MLP neurons of a small language model. Each row is named by its layer, matrix (gate and up: input weights; down: output weights) and neuron, and shows model dimensions 32-223. Each number is 500 + 40 x the weight over its row's rms, rounded and kept within 0 to 999. Numbers have three digits each. A neuron's up and down rows have the sign that makes its largest values positive.
Before each neuron's rows, "fires in" lists the words (lower case) most often at its 100 highest values on Wikipedia text that the model never trained on; "fires after" lists the tokens most often just before its 100 highest values on Wikipedia text that the model never trained on.

fires in: "during", "according", "as", "american"
fires after: ".", ".\n\n", "-", " =\n\n", "\n\n"
L2.gate690:535507476454542531582534546547501510448378501534449575526501514534472489466524494492430502553513474503476545462548476507533498407475501492484549452485587452546527489526476444459461397435491463529478478542433497533530510562525487459510506422488582501515562516519518521520455506557462504488498526503565501506501458419539434525503391591444512438517528498477508479507523416514502586548447446410466525551490490419502505486449542530504524505473489524440519550509514501595529537431498518492498472504505423491496449458505506496485489524413473509535529477504481510479447511483454484470
L2.up690:498549541521483537448559530484478502527591564470464526542464540538462493434616422512511478457466462472485533465498434537509496479548461540627484510533523398528491437502569494539534447523425410501487579449447531459530483519528493531495511493451461535529514522563515463565458493458475501467499508488507519522481433542547499494472452437474473488508474469629480488497543498569505493475461567503508475486502485513486512569490451484503516446511465565538524510541506463554485487522556516524505450480513499497574546525503484482536499512476526488495487525485457468522455483415539489534
L2.down690:518445479456565528548500527565481512437371453536556559519549493538437586483517506485435424543517509558474487454490505503480488511520480472422545572467497484549494453457499438498477390458463484521501510497471522544512498575564467456550468468472556549555601443483517515510488537579545521523553462533483494526512457491494488473521442586467529475514533461527511491470530455455528593547465530486508471471501510465538520548457504525454516519449481558493439511531529477605484485446605539460475548529499544513576465516537506483498500465420474533556457508494521529522518531466469485464

fires in: "of", "1933", "1936", "1931", "1934", "1939"
fires after: " ", " (", " University", " |", ","
L6.gate633:527525490484462507509480494508511514474595451504526469515461562581498481486452526532497442545506571470394500512502475566508508449470550517414557483598503497504525487523532546483436522452531530518502481509421490521531529497527498551506519490535503522539551519497528534528393558571494497440493472512581524526517507454503432482461438545506517496445494526463574530597472529529483489517505479578501499443537558556456483480458542452514512558405568430537521475570517474464552521545489507501517485526504453563543471465513487490468458527547383466493519506505505535567515491475452504483
L6.up633:546512457554500521440541505519514563503527530555558481505588493589444511569455541406544476476493562515505472450460472526465508468506526508496515450525521500472488581537508575493533472529417508468513461557434480507524449583395483542473545439500557497466496520498492512441391503455400564503485490612538487521428485526577468469442492471498476542518516536512538525564493530556457511490532535515493484417506486529496536455427534543538476455512557485514550453421556448506524544480452469506531489444533424470426499478547529540548470505483481496492535526432544526494441502503557517429
L6.down633:455530545470533427512439442508518438486482516568511448460441514460518549435513457509459477511507462471419525476509446571453457566452561541450509504482463507543450471531471479453561483497518499459476498499487521513561496466513534466517469529487496518515546474526534498531520459525564475532552485487516473540488488453543564511545540489545553522399521498508484457567437469432512539535567535564524485489487536530502451544450478471483568487505454517519514527529419518522500476446489521548511622505481539486542490518517452435546529510537484463537500501542524490493519455511418508444

fires in: "9", "2019", "8", "2009", "2018"
fires after: " ", "201", "200", "199", "°", ","
L4.gate192:437504496467384486549475566472453455488507540553575573523519491511504496494470479430487413519488543499471465593513490581528482455557496479571515464462475528475468519525403533537500548484484456498514519487508516506489498550560477436486389458511514541466484444481530510434482469505491466461523495497486488479498510502492432481489508493530476521567511539436480478412498434476484485472509466576490567479458516526448495551464539531423529454516496500501510480526514467599504528423560505589447480456422532506566484512504439490477485463499492487452467512501605464458521470528522486480
L4.up192:494555475443557513448518469481478483488522549529487470501529522592571467515477496516428483538470550514520464573493544568479518518465526489483451510521441559458602484521535435525488542502551493557526585530453444517473489502497498535535485567483507521488581389552514490491458463481503483577529519556469510492473524512490457539414534477528486476497427512571448557449500486525463485490502554461463461511474480546542504501506541532485508529470509516494511538547451495555454478576536474482446492523460510514445536499514489512531455598538497503387512490523545455539448505474454417608
L4.down192:496493467451487482520454511478487453493487526531517511458533506563461434466512513481518484563477488458507419559492512523497463525450468507581505519454474553456452495512482483476487522457455467446535486490528556506530520444495457454458528493563574523530557483529501476462400485501475411500528490485480518486504565462452466487464524508516555479558475506473517472493511483511532512478493467541512468507456512466481458503449543520507465441487436501507580510508510492530563500479564386568449505531349557598479477535507476452561508578452561517406566490508551464514542528546522517536

fires in: "8", "9", "22", "18", "1", "11"
fires after: " ", ","
L4.gate100:457486481506508557521502440513465480432547463461409517556445465466579498502451525467500486481451577513510513490540489584468547485521495538561540426473482506512536520449487541529551463444538465449513528518460545454563499514530552484521403494429483478475508557469490505568507457464535527593547550470470518501450520491515468508509548562548551562468508485512454530422443511444514451524554536554454506474501487480466476512481538460513461520489484376495485508549507489529477499524535525516533534547534578492531426496415449468432503464501467499551503486559508495525433452523499512543
L4.up100:410436507553499491516511550543470543509516601506528475640480473494615493564461510516494516439502553510476509503509466541466570457466540536478490538478532564539503514448514466534572524447469469524484496580499486509561534517545487463518473509481522465475466503539484492495468532448520522445472474493531558431398479485513457525505523529490543483443547440445451495495457480501476512470483571514420481553581521469536448543424547512533431509475441440454536533537532461495478509512455433517455472426582531529521555476443423546460513491460574469458465544472529540518427524504473472573
L4.down100:481584519526499519504452513608580483489433527483498497513530510493525477457534515435550447543483508510532503560438452493538512430486523568510464531463514489492478513486499511494516474441512520419474536470471483473492490595579497541571544468489490490488479482534444521476488547488494457515454500562530517490415480445518470469405522508421542546518496497471503516560473535531444589512478578466468509447501506462471463468482560455565473507447522497453541504521519395582443539513491563532485535431572458559471474482551424450494528500408512466491457428477482500538467483503499554543

fires in: "first", "same", "next", "last", "final", "only"
fires after: " the", " The", "The"
L4.gate25:528560451442474551505474557478472437500514481507501496565452496527547523473547524505561568451494507488439490494474482464519548556497569544498542534540495530494453484564497452508457489426471509556459501513500515514519526470519538463510488534516525516478506472507578482589495458470490449471506502507488505488472510461514512533505472544563527458427515486535510543496525498499521554488538493483552478502498500524458392501520516545478450455445494494555502471597488462555511484414509458502513429483599466487548550575463517520539516497466516549509503591470524576423597479491494542517
L4.up25:444576526551473527505422469558486562578445521469452537505528556554508477486540509486501459440514486554475497550534492542558522475412505419460477518535434496519609435508480434509566513451467476466533555447455444508430554448464482500515561564447554464506545575468529560450482502535489466493509439478486510548550438489482435458551573526517493513460504472520514456572522544513475498518466503521449515535517529454553504528502559501518546510515547523461538490430491527520482534505437582544475500508493438528530414513572484388436536520470426501457497473497469489490522526493438518459
L4.down25:473516504456511502572504525525482482497524486503521536525466577505512434489513504485500428536465503515492565503509508549462541467503504464484509505453510477510592567502453417481493527510499522506530481451514521498525539474490490491523523532498515482512515537496506476509529474478473457466532487486422541444543487546521534535518482526510560483425519485493545514508526557474543533463588472478470546525490497580478529531461494529518505487549507494483548587507500504543457473483529521522496478524451526477532490547461435527525520537452534549459527529441498514539586548426569533457

fires in: "this", "these", "his", "history", "it"
fires after: ".", " in", "==", ",", "Early"
L9.gate651:438481429519575457520437508474536528420547565508538499492516505452574529493485520458459515507465559498444584501477526549452431490490488584438527497498472488515497484505528480477489525501557499533494444493487503515545490509481536484540495480532522518521484492495594488526550505476576531514418502436478466461567438468494448541551480453436443485468475569501513457518475555502524516536509486535527557467511474487490537439419596483541520536505568520490472511418550479497488521482468459492472431444473459602441461540502573522502481488487498494579531523537568510482465417552491571496
L9.up651:489590566502495443478589543535503512523463519549476496529393502522516492530497582532484475543560479531426389502486530508450466537525497515447446499512469493496533432482535484420492525544494557535500510505546528450486462499512432488487527490463480537532552490495507531567519457433538492602553495466510567486525477514532518586488514441448556496483472527540525455443490478442422469478533570544499514477551421501464452569486459471521538527531413455528474458504528461464481518560524462490439519516491521482486501499451537527500481540511516495547442493495501563470511497472490508553
L9.down651:545462460500482533566571431495497511486506541471449538541592500446514490551543510475489449528595535450498453512456561537501506502488477529503514488529540450460464518515442506525514461497500504462438496512509425538480483503520546538513552431506496482528484496531480506415436469455533508507511446495470559527512452493506469467449483469475505503535495510472460562512488515518488505512451516441519491507412450503552490434521487546489495584450482410508501425535515574502544519518490503479444571515521476398571564498571469490454533504474485512492457440410527525502492481552541496439

fires in: "of", "as", "there", "same", "when", "according"
fires after: ".", ".\n\n", " one", " the"
L3.gate151:492484516545588454496412585540563439573513584441531436475470526472473537494496450538464466489464480527481564525514443482489487502524546462516583459467436496439491476472543510495521594482463492528460486499457477484564477496437573505503487477502517406501462533402409520515459466511494536503402483486537470470487513557525502467521427571460520456518531527501561532520512479559471477463498469476478487447498463542457511475483461510471593487478491535500485452560517476544508489557512523461512469466514527514480473506552527508453471589483488512504515434549534471533519476489422526453
L3.up151:527463453489502501588477511511578452486501513472502486529455551476456462460500531491454506528463459468468513522462545483512526477515498445505510522485533528532529512498537469503440570472422583513504543494543464449495439530506532436545486574536524447572476457490527528450456473566585510518518521526452447524460493485456436492499473488524526448473472425499467466507511481423546517549488487509496507468448471465552516554518445488489451486467434569534445480469558496587583478512486455428452494504474512500506500528537449474539490619493498492517437499557489567512494543567501517500
L3.down151:454548465554480561548539557529508520487508503481528468543556469453549439462520534508483404536493513483518420487500471442491540517467449492443485537500466571519465467523394516449541545509481522494495536465543532493478469489523570490526498552526550531548516514462516492495467493481525573471524522489456441523443468607482442531497460513519506463482513496500502461518471479485475584523496524582503588464494553501544427421462491467514506543521483556535603481536476497520543531501561529610514479457502546542520545466474503482533532513465436523546483457490483479518455487546514451473

fires in: "5", "west"
fires after: ".", " Bh", " K"
L4.gate314:498512503465482472469507490544448439521512541597503476464497514473464483468463551522510543500454510539455512507510449500546435444483488506441434528488534495490553521479550581491421448460489501491490506471377427519539482502579614476496502532506521438488602433528515488471531524533421514467470560548476438445464562521510532545435449549562543536518515490476555517490580485471512524522504483533455521500520479544458412509440442429434528543527506530491494457432495454477483506458488455477470554458405534497500515522529448458465624503536416496446538475489495542522465438430507428478
L4.up314:553430459489466502496524477478469530534513467497464436512521462508464531522478522441520518479428411519508520575521502472479553573505478582545515467487482431544459566435521501472497519539523430477458498510537544522503514493578489454475496467492543497511439548553526432481549515452465474493539445464473506480544551492444505471448601474529432524527483520475506493417476431458401485484482500547575450487482499410531492484509526557558447474486390505479465510542523486440464450518469410542528500511513492527531487530529422446512566435519513551478535473491518533530501505502494490465
L4.down314:456523470456454445454499530475476399538511544478498576498503471528482522504561510551574490543474514474478543533516486525479474392475477440520416553497440536567433438491559559598500577539530439544476541568476515447455520467534502508511545436582555398483510447412436508512554461471466480514560474522474475505413496483549520480532474491396484476517481482579416442479506561446524532564544500544530537525485521514564451480548477489481523525519498527452472487485487546504508473485571522503506450480486518400465515466467505591510515515535416451489446525500543501486502513490539458497

fires in: "the", "this", "his", "other", "her"
fires after: " that", ".", ",", " of", " when"
L5.gate56:494427411548495525579449465485554490461521538479526417466525496491530452496445486511478575517488512509484556452512484505526504503537505601454513477432472438481562648600564535512491489506489455509462433506554477491461579464490554447543556456473519410466487557496524471510549510375523504499492483511546537460467485571442469551437488445571556512441490417501504467525493504501501504532495428507472500437518523514563437490531468472458439557511492486512442491440547547521448467467552547551454564532517474449479477506479460483478481456535475503425512513491552505498538468532513536492
L5.up56:543511461517460473506496521523512422473435586465460448527532494511528476461401493565442595462445494542460509481558549546567481538559539523503492533428460422525505510493545510464464504461526478493476443501504399456445495496459540496540467458541517419430520609486441540471533515421510449523523441487568499451544474479434545567424476385488517523494496508480521452502488502507490569532482515496446520475480540568538519489532551487493505636508534511546465534469579508465419504495475466549451487514530488496474482489410457507508493552515591502499468515516493525537491461473593567489
L5.down56:537531495539449529521513534436453514528511459475465470544491506482495526528502502438518520507460476500606505491528541438481493527485569541459451481537479503498478578440485522443535470508531561446442474486524492505440516418511479502497474504484519507536514489470480501443534464462571488458512506481493589501525463468528492541466544493585482473535483466482528535471475455573475523483470442471525575493489532497546468546468426446455566542473439538530400453461570608487459510523658531503506445514453533535471527432471497473424511482525450476545479525495538452487539490439474498475

fires in: "city", "town", "parish", "state"
fires after: " the", " The"
L3.gate187:544498506453448470464529545502450486533486477567516571466566485501459537532497616468464495478519568562549523482491534411517521475494543534525516572513348504501432490532501602522456524518541464522418516494569459491517449501481572510478438500538443439548418499423507521497473478508491468471521519479464526438510473515564476469569465531531541446463562473487536470493540470509528525524547560467528448460529531491504572452450522516480489524611515511513488443557459496437493460456527487563495528466498488448505531488544450566442508529431518471499472440439488564512477540529477442511
L3.up187:458484447470461429428547479493466494483512487494490555431586505513476470539507502474474522481511518403528539516565506542548521523530567539518466537453432590510516452443563531470464486504497414515445498573519516439429457488530498493514464519564482400489514467486531493432491496477492495513528511526527484450535519524609433491520497488521485458480470501432472450460554441567525513552514553478499434491517490507530548452529543478508464480562540535475483445524532498466488503425482496578497538441501533554536496546580466595466452484456535480457480495464500474521457497512453456522
L3.down187:553519496458530507465484626477513428544510514543417504473511481485475516479385513511534544478513501489537471476523486442547477500506519531455485493549491495457463512399545533566523523532523613509454451495549484496505528530470499474511531580517464446574532509470502563513599439474482468484500501509473491493552535475510542499507539451465508539506574511473531540440567474489520586440510537497508575467528536476484541514497511510469487505520440516546464534473522597431503421445569491507549520467478483502463564491479555410556519598445542533559564496514457536535513495472469429495

fires in: "which"
fires after: ",", " (", "),"
L5.gate486:538488495497515482448527464536507500525502479475484499536512546506567520528489566513471597537432515496479524422495511479475512447511418549501497476534433473475460523610450566547579520534445538534603568517546475565528494496531513521473482455546513534595487533504499522489428487475446423453433539435435564491570459487484498428493509490462403497494564491490517502599525523486440521514510464479506473541525504523513525430501453479480412540518531511524521535539513473452568531559554507491522467501446528484447533457468460533450425537507498498405534525474511444449497487453427524482
L5.up486:442473515468490526472499536492491473487515528551541504463477531551514477471478463440549496475440461526504517476510524430513502517487541492488491406503508492447497518483553535541488584383472505504459378514506434395492430525504527523490450537480425552458500465511490564608580494440494594560552536472521534457541516565462532523462445507542605567478495506466443526443476457494553464543515502475518458473470558455491481471500539490482527546439467534498535493508525484520429531447489532481489496478504535467439473603501479500483544502492535480568545469464476564514476475513541496477
L5.down486:537525466499448470537560536557531532436464507569470468443475469497522504500550481481476474534469514512431411555482458446545504508495499531538470507546502505557554503482476490528524496451515617534563504508445477457491437506502447487462555500508465563553550512541482494527522529501441508478567490519506502539550471468452569495516531518461512510524478535427505464486415522516545550522504457542468490463548482519496510520388480514450522477480545524532528516362559483456506560455470519502454441557505507541416576538473531508547503504500480482553489507496507523476505588485518519511

fires in: "9", "0"
fires after: " ", ",", "-", " +", "978"
L5.gate358:499525503455475522465527476526537416555527531493407530505475461472522479491451536518490544547493518474496438501452532487451448442528468597518448470490516491526537552504437451531519451464447464507478506498553513508472466497432443517539511463548543561499481490517490479470468489431540489551529565469466464495481470467469477496561524552461522493489497530538517445526497454434490478415512478521543553498526488478528468457447522456506478461550489431491554477449491559517531496584561447498522515545516546540421491421624523533567517531527501593522522478556521491530489466517541525526
L5.up358:476470486488442519474491529535453467567512525509491427481532513480524544585482491455472570533508507542492533515431476508503514469456425549516477556491532551507546548441478520545466553525478461527471470578628501434491432516454571562462478454448484510497537456535481465430511530548489440465437553556475420494566472485495484477527530489571524457537523564450522508552515501509474491500489570410433553397484488419477543475496534540490518487465566453477498485528455505475512475478583520511472476488583483522495455491481494514504523523481498434525559586500574506520494476551469521512
L5.down358:554543510420487418480524476528560505527523467500530538499542511558483484454471561500572461488515471480445511544530543483474491438547453455524521463523487522502461485538515534392403466437514453421439463515511539485492528519490553537487564473520516473427452494551486489468490537423500541445534517517500499425494531531555460494416549454455503555463544629464507507498474504556498479529537533634487500552533524483509465521552457481566498571480446465548494464488527511554494439486573534492543580486534484539503546535508544491484502465492498472521458514501447496460518532456446460485

fires in: "a", "team", "born", "personal", "season", "is"
fires after: " is", "|", " was", " |"
L5.gate529:432444494475496508506533530511519516536396496550477577532499477459525477476583505533410525541488545566474445473469562411492477461527481457494507530463484554559454463480542528498497509413467483509560488534606487426502464506537527538535452506506513476548521543474479463468529454499562479531505488529555531513469539511416510481562538453520489458479481598494546456472569555526456490507511481474606522475518499517477492489495524563562472512477552556515533601546469484480487540458474541552478469503551423551514438418497431524466423534535562448470464554495535489420449551425488513570
L5.up529:412495557501537458489521444507389442523499481479554483488448465541455541448480542499488533471523530478448538523483485507437523447511364531571490469541569463422530519519506465514558586501500464472525489475474493479554529553527478487454468491468568474471435497516545513554475523508437507431454494507503550487451486540422483538491495506389463499531524504529501573533471486543556493489500517434578494610438462459504479495489484443471520504593470501475429548546515451388525532468453508531453537531425411521486431538474499484500484477468490435466522516580541522486484491441554547520
L5.down529:469577496500499458474564416567500497534490582534505555497490493430555519524578481511390504579556545456483507467500555525475475477515509481489541483517476529518466531547528487438571578488541483518542481534525535507462496535461461463460453530510523542529466461515516487444534414507538486489457627503509596492498484478547513497557552491535510510518482526502505562493480488525460478504478453573486464544552492484459490498504470405448524551438442482547491506458480473499542505543552537530463452481496530484585520465486418489515531535510578487424494523462475505477492518430555469504

fires in: "as", "when", "until", "if", "since"
fires after: ".", ".\n\n", ",", " and", "==\n"
L3.gate249:467510503449440457515522517516487487552539509549561495467533476499432511514511471520417542569441508515527562496517486480482519476535514449491529520541507555526538472478523574474465538526543560505461537505525475446545423526449506485512521542448454496508562465570476537497538481531458496502447515513432444470506452476454477449527512508495578498558504476459506498484503498477509529559525520472505476498482504514441587500475485466454443481526484437498478474527545500519433476519534478411504473520512516522496336494398491533513474528374521455437544506542575552519450481554489461446
L3.up249:489495480500545454542493549503516487578564489474481510493527561530519443526492452461534478603452431504508482517494453526455415477454460540459517464541530495440461523517478463449468477521448506575488484522488540466538562518524500419557480548508526460556528533466466476461404562520481520541542424483476481507491453481486453480510477543503594477470493443567528567522482529493494568479534467597478453492459537520555514433506542508577483489432524432525437586510482538568466495525515526473494553531455465505476529591578496538571509473460530412509541546497561515569482533549485419448
L3.down249:474536524490469511481542531465512543458439545515497457514463532492510541512485453495510469555581509463513499462459484471443583496524553493432511501565477526525557504467448508528521512568468515476482493512436455546529493459488489484562514490525490494513541568472499492499572425525481487492530523460504470480483527576487559449465513496443525529509450495516419523524456454512429440581576502441465428487446472522481523506538458454479499505510494486511533447581571535481474485473488473403499563549454536481441422484461518521526489495519444521502491591474453518487519528505447528492